config = dict(
    n_layer=9,
    d_model=768,
    n_head=12,
    n_kv_head=12,
    head_dim=64,
    d_mlp=4608,
    vocab_size=8192,
    activation='tanh_gelu',
    norm='layernorm',
    norm_place='pre',
    norm_eps=1e-05,
    positions='learned',
    qk_norm=False,
    attn_scale=0.125,
    bias='all',
    tie_embeddings=True,
    parallel_block=False,
    init='normal',
    init_std_qkv=0.0212,
    init_std_o=0.005,
    init_std_up=0.0212,
    init_std_down=0.005,
    optimizer='adamw',
    lr=0.000486,
    lr_mult_o=1.58,
    beta1=0.95,
    beta2=0.99,
    lr_head=0.00479,
    grad_clip=2.0,
    warmup_steps=235,
    schedule='wsd',
    decay_fraction=0.567,
    decay_shape='sqrt',
    final_lr_fraction=0.1,
    batch_tokens=[65536, 131072, 196608],
    seq_len=1024,
    doc_mask=False,
    train_tokens=739900000,
    steps=5753,
    dataset='wikipedia_en',
)
MLP neurons of a small language model. Each row is named by its layer, matrix (up: input weights) and neuron, and shows model dimensions 368-431. Each number is 50 + 15 x the weight over its row's rms, rounded and kept within 0 to 99.
Before each neuron's rows, "fires after" lists the tokens most often just before its 100 highest values on Wikipedia text that the model never trained on; "fires on" lists the tokens most often at its 100 highest values on Wikipedia text that the model never trained on.

fires after: "|", " |", " |\n", " G"
fires on: " ", " |", " G", "|---|---|---|---|---|---|---|\n", "\n"
L3.up1015:28 79 38 66 52 74 24 46 49 47 44 50 38 33 62 47 34 71 31 49 40 42 54 38 65 29 65 59 50 85 60 21 50 34 69 64 35 25 66 38 54 71 55 20 54 05 43 44 34 32 52 63 51 35 64 19 60 19 71 46 54 71 47 60

fires after: "|", " ", "|---|---|---|---|---|\n"
fires on: " ", "1", "|"
L3.up490:55 65 53 51 43 44 51 24 49 55 72 40 54 62 69 57 41 35 44 59 47 59 56 35 30 08 42 59 46 47 81 41 76 48 51 39 43 40 58 33 67 52 48 52 50 39 40 39 70 51 51 68 61 38 41 15 51 26 60 62 54 62 58 67

fires after: " ", "–", "2", "0", "1", "3"
fires on: "–", "0", "1", ".", "200", "2"
L3.up4549:33 34 67 48 63 83 58 71 55 43 63 49 33 65 64 56 54 46 45 37 57 49 67 26 47 12 46 66 30 71 40 17 76 38 34 35 66 34 49 72 39 56 81 66 81 37 40 28 62 60 62 47 46 57 35 50 46 33 37 79 55 95 39 68

fires after: " ", "1", "3", "2"
fires on: "–", " |", "-", "{"
L3.up451:46 86 69 62 70 45 28 55 47 48 74 47 34 60 78 50 44 29 46 52 51 58 60 59 60 47 62 39 47 41 29 50 68 41 19 39 78 34 67 25 65 63 51 54 49 43 86 49 48 19 50 46 72 58 69 70 49 34 37 35 35 41 50 54

fires after: " |\n", "\n"
fires on: "|"
L3.up4035:49 86 58 48 63 46 31 66 62 52 46 72 42 44 38 45 73 80 28 32 33 60 64 49 58 24 35 53 24 19 37 47 62 35 67 41 56 49 65 21 55 79 52 57 56 48 52 35 53 44 77 59 61 46 74 57 44 48 32 55 49 34 21 57

fires after: ".", "%", "3", "6"
fires on: " |", " ", " |\n", "\n", "3"
L3.up1317:47 37 62 54 24 68 48 73 72 51 45 57 17 52 57 36 40 16 24 59 51 60 36 39 71 72 75 60 47 50 52 35 49 90 68 36 55 60 41 70 47 68 57 63 41 58 56 53 72 50 47 53 33 40 73 51 35 54 39 49 65 41 40 60

fires after: " |", " "
fires on: " ", "4", " |", "5", "3"
L3.up4480:33 58 51 57 42 59 51 69 56 41 48 36 57 47 31 51 57 67 56 43 43 34 30 42 40 47 38 46 58 54 59 46 54 43 75 42 53 49 82 34 57 78 41 58 46 56 35 43 64 45 56 57 76 42 69 54 54 51 37 45 13 38 39 48

fires after: "\n", " |\n", ").\n", "0", ".\n"
fires on: "-", "|", "\n"
L3.up2072:30 88 66 54 52 49 47 51 85 91 43 24 55 38 74 54 71 65 57 54 56 53 28 30 71 76 56 49 42 32 46 75 76 43 50 46 61 26 44 51 57 58 76 66 51 44 44 38 70 56 53 58 51 71 46 51 68 37 33 55 39 67 15 72

fires after: "0", " |", " ", "3", "1"
fires on: " |", " ", " |\n", "0", " +", ","
L3.up2963:51 62 66 63 69 55 53 53 80 77 42 52 51 53 42 34 57 51 38 43 48 67 41 71 69 64 42 60 40 55 42 63 54 37 52 09 50 28 44 88 53 41 66 65 60 36 56 30 52 53 54 58 24 66 51 76 50 85 35 41 33 47 22 58

fires after: " |\n", " (", "|---|---|---|---|---|\n", "|---|---|---|---"
fires on: "|", "|---|---|---|---|\n", "|---|---|---|---|---|\n", "|---|---|---|---|---|---|\n", "°"
L3.up2543:30 54 58 43 39 63 43 67 58 16 44 50 29 63 53 29 34 61 43 51 69 89 46 55 44 40 45 56 55 59 51 39 69 52 26 53 56 33 55 36 70 59 38 47 45 72 46 74 53 62 35 58 46 28 88 46 53 66 84 66 73 60 62 50

fires after: ")\n", "\n", " |\n"
fires on: "-", "|"
L3.up1025:25 53 58 50 62 24 40 60 50 63 65 49 61 46 79 21 72 51 49 33 62 45 72 50 66 43 57 36 50 47 39 50 78 48 50 44 39 30 64 42 61 38 58 55 47 42 43 34 44 44 30 66 68 70 37 46 42 28 48 46 42 39 44 69

fires after: " the", " on", " The", " in", " at", "'s"
fires on: " ", " the"
L3.up2870:47 61 68 79 89 36 49 54 70 59 61 20 62 69 53 32 85 31 57 46 63 41 56 26 48 55 52 74 64 51 58 59 47 33 54 40 05 46 34 35 58 65 50 68 61 51 35 31 53 20 36 52 38 58 49 26 46 38 36 47 57 44 66 65

fires after: " |", " ", "line"
fires on: " ", " |"
L3.up1746:34 78 69 53 21 36 68 49 67 78 54 36 52 48 49 40 64 62 40 26 58 58 40 60 55 48 61 43 27 63 46 33 40 67 67 51 45 43 49 41 28 73 66 59 51 51 72 35 30 35 59 83 39 69 42 50 72 32 51 43 36 46 46 88

fires after: "-", " |", " April"
fires on: " ", " |", "–"
L3.up4471:09 80 73 63 51 01 62 65 54 51 51 33 48 59 31 22 58 32 52 49 37 46 21 44 44 49 88 75 34 52 46 48 40 61 41 31 56 48 70 64 35 40 62 54 57 47 40 47 45 36 29 58 61 60 54 50 31 47 53 27 36 34 66 45

fires after: " ", " the", "."
fires on: " ", "202", "200", "199", "0", "193"
L3.up704:39 62 37 70 35 28 70 58 20 42 66 56 37 34 59 52 44 46 43 45 56 55 39 45 36 78 59 70 38 43 73 56 40 71 57 47 19 61 45 26 32 65 49 53 58 49 69 60 49 35 63 41 56 31 67 61 42 50 57 54 36 51 36 74

fires after: " |", " ", ";"
fires on: " ", " |"
L3.up4416:45 69 52 51 43 54 47 60 69 34 48 52 37 56 76 64 79 59 35 24 54 76 41 49 31 59 43 56 62 32 73 30 65 66 50 48 53 31 78 54 42 91 54 66 42 60 52 31 56 38 54 65 68 68 52 55 51 31 54 60 71 54 80 40

fires after: " |\n", "|", "|---|---|---|---|---|\n", "|---|---|---|---|\n", "|---|---|\n"
fires on: "|", "|---|---|---|---|\n", "|---|---|---|---|---|\n", "|---|---|\n", "|---|---|---|---|---|---|\n", " "
L3.up1838:55 74 55 41 60 73 37 51 58 39 53 63 41 53 71 40 29 22 49 53 37 57 68 54 39 30 52 47 61 43 69 42 41 50 36 50 59 81 36 34 43 77 58 44 58 54 55 44 40 61 42 46 79 54 66 34 58 80 50 58 19 70 43 40

fires after: " ", ")\n", " the", " |"
fires on: "-", "1", "3", " other"
L3.up3747:17 57 92 75 57 48 44 59 69 40 55 21 45 29 58 41 69 39 42 40 42 66 48 36 29 58 54 81 58 42 72 56 61 51 41 44 63 55 45 40 45 53 55 86 60 27 39 43 46 62 47 45 68 57 37 73 49 26 35 62 16 51 81 57

fires after: "\n\n", " =\n\n", ")\n\n", " |\n\n"
fires on: "=", "\n\n", ")\n\n", "The", ":", " =\n\n"
L3.up209:04 53 45 49 75 34 58 38 51 18 35 52 21 62 67 53 76 90 56 42 45 64 65 56 64 38 54 46 33 76 47 27 63 28 59 32 78 31 54 55 57 60 75 61 57 46 70 46 52 66 52 62 46 99 45 48 58 40 90 63 38 57 21 32

fires after: ";", " |", "0", "%", " %"
fires on: " ", " |", " |\n", "\n"
L3.up4123:16 42 56 63 56 53 53 55 48 72 39 53 50 65 64 72 76 65 58 51 73 60 47 59 48 41 57 41 61 61 45 22 36 47 52 38 46 61 52 48 28 42 76 65 59 39 41 38 58 54 34 76 39 47 66 70 66 52 37 59 62 73 09 72

fires after: " /", "os", "o"
fires on: " ", " A", "o"
L3.up266:31 46 57 88 58 31 47 53 39 30 50 77 56 44 57 34 56 39 56 14 27 57 37 43 37 39 54 51 19 44 36 32 71 70 42 52 47 71 53 74 49 81 49 33 51 62 50 30 61 28 17 64 50 49 46 47 39 34 48 32 59 46 50 41

fires after: " ", " |", "1", ".", "0"
fires on: "0", " ", " |", "1", "4", "2"
L3.up193:19 50 62 51 35 37 25 67 50 67 64 48 62 49 50 37 66 53 22 42 59 63 61 51 57 78 47 43 68 34 65 30 47 64 45 47 73 55 82 53 46 41 38 36 46 39 48 22 67 29 51 43 77 13 72 70 40 68 34 66 72 63 45 40

fires after: " in", " as", " \"", " for"
fires on: " the", " a", " ", "-", "'s", "a"
L3.up2691:30 47 52 86 77 29 99 68 27 38 60 46 45 65 67 27 76 47 59 23 50 43 40 32 46 26 53 59 51 55 49 56 60 34 74 21 76 53 62 61 82 52 62 46 75 30 43 33 58 57 42 58 49 66 40 59 70 51 39 49 58 57 71 49

fires after: " |", " and", " ", " in", ","
fires on: " ", " the", " two"
L3.up2700:04 57 54 47 52 27 18 38 30 54 52 58 78 54 63 44 65 26 48 15 49 72 51 55 31 39 44 49 41 29 51 37 71 43 42 43 51 42 77 41 66 89 68 70 62 51 57 52 38 25 15 48 57 45 37 58 50 52 53 72 63 45 59 71

fires after: "\n\n", ")", " |\n\n", ";\n\n", ")\n\n", "="
fires on: "=", ":", " |", " =\n\n", "The", " "
L3.up3308:49 57 54 54 50 34 44 58 64 34 43 46 50 55 54 43 80 54 41 58 93 70 37 49 53 57 86 54 42 74 57 19 53 39 47 25 79 49 42 91 57 69 58 63 81 40 44 25 25 65 45 60 41 54 48 39 66 45 46 69 31 77 41 46

fires after: " |", "|", " /", " was"
fires on: " ", " Candidate"
L3.up418:58 51 71 67 59 67 53 64 72 43 53 64 46 65 58 74 54 35 37 51 54 55 44 50 51 35 32 26 44 52 49 71 76 51 57 45 37 74 68 91 39 59 61 33 69 36 42 61 33 54 41 39 44 38 54 32 17 47 55 60 54 54 62 30

fires after: " ", " |", " votes"
fires on: " |", " ", " just"
L3.up3757:52 49 38 83 31 49 33 72 61 40 60 52 51 13 53 63 39 40 20 60 50 47 53 36 43 43 52 31 72 38 59 57 59 39 55 38 68 42 46 51 55 89 56 60 67 49 63 38 51 58 43 51 41 27 35 30 54 26 43 60 42 43 54 66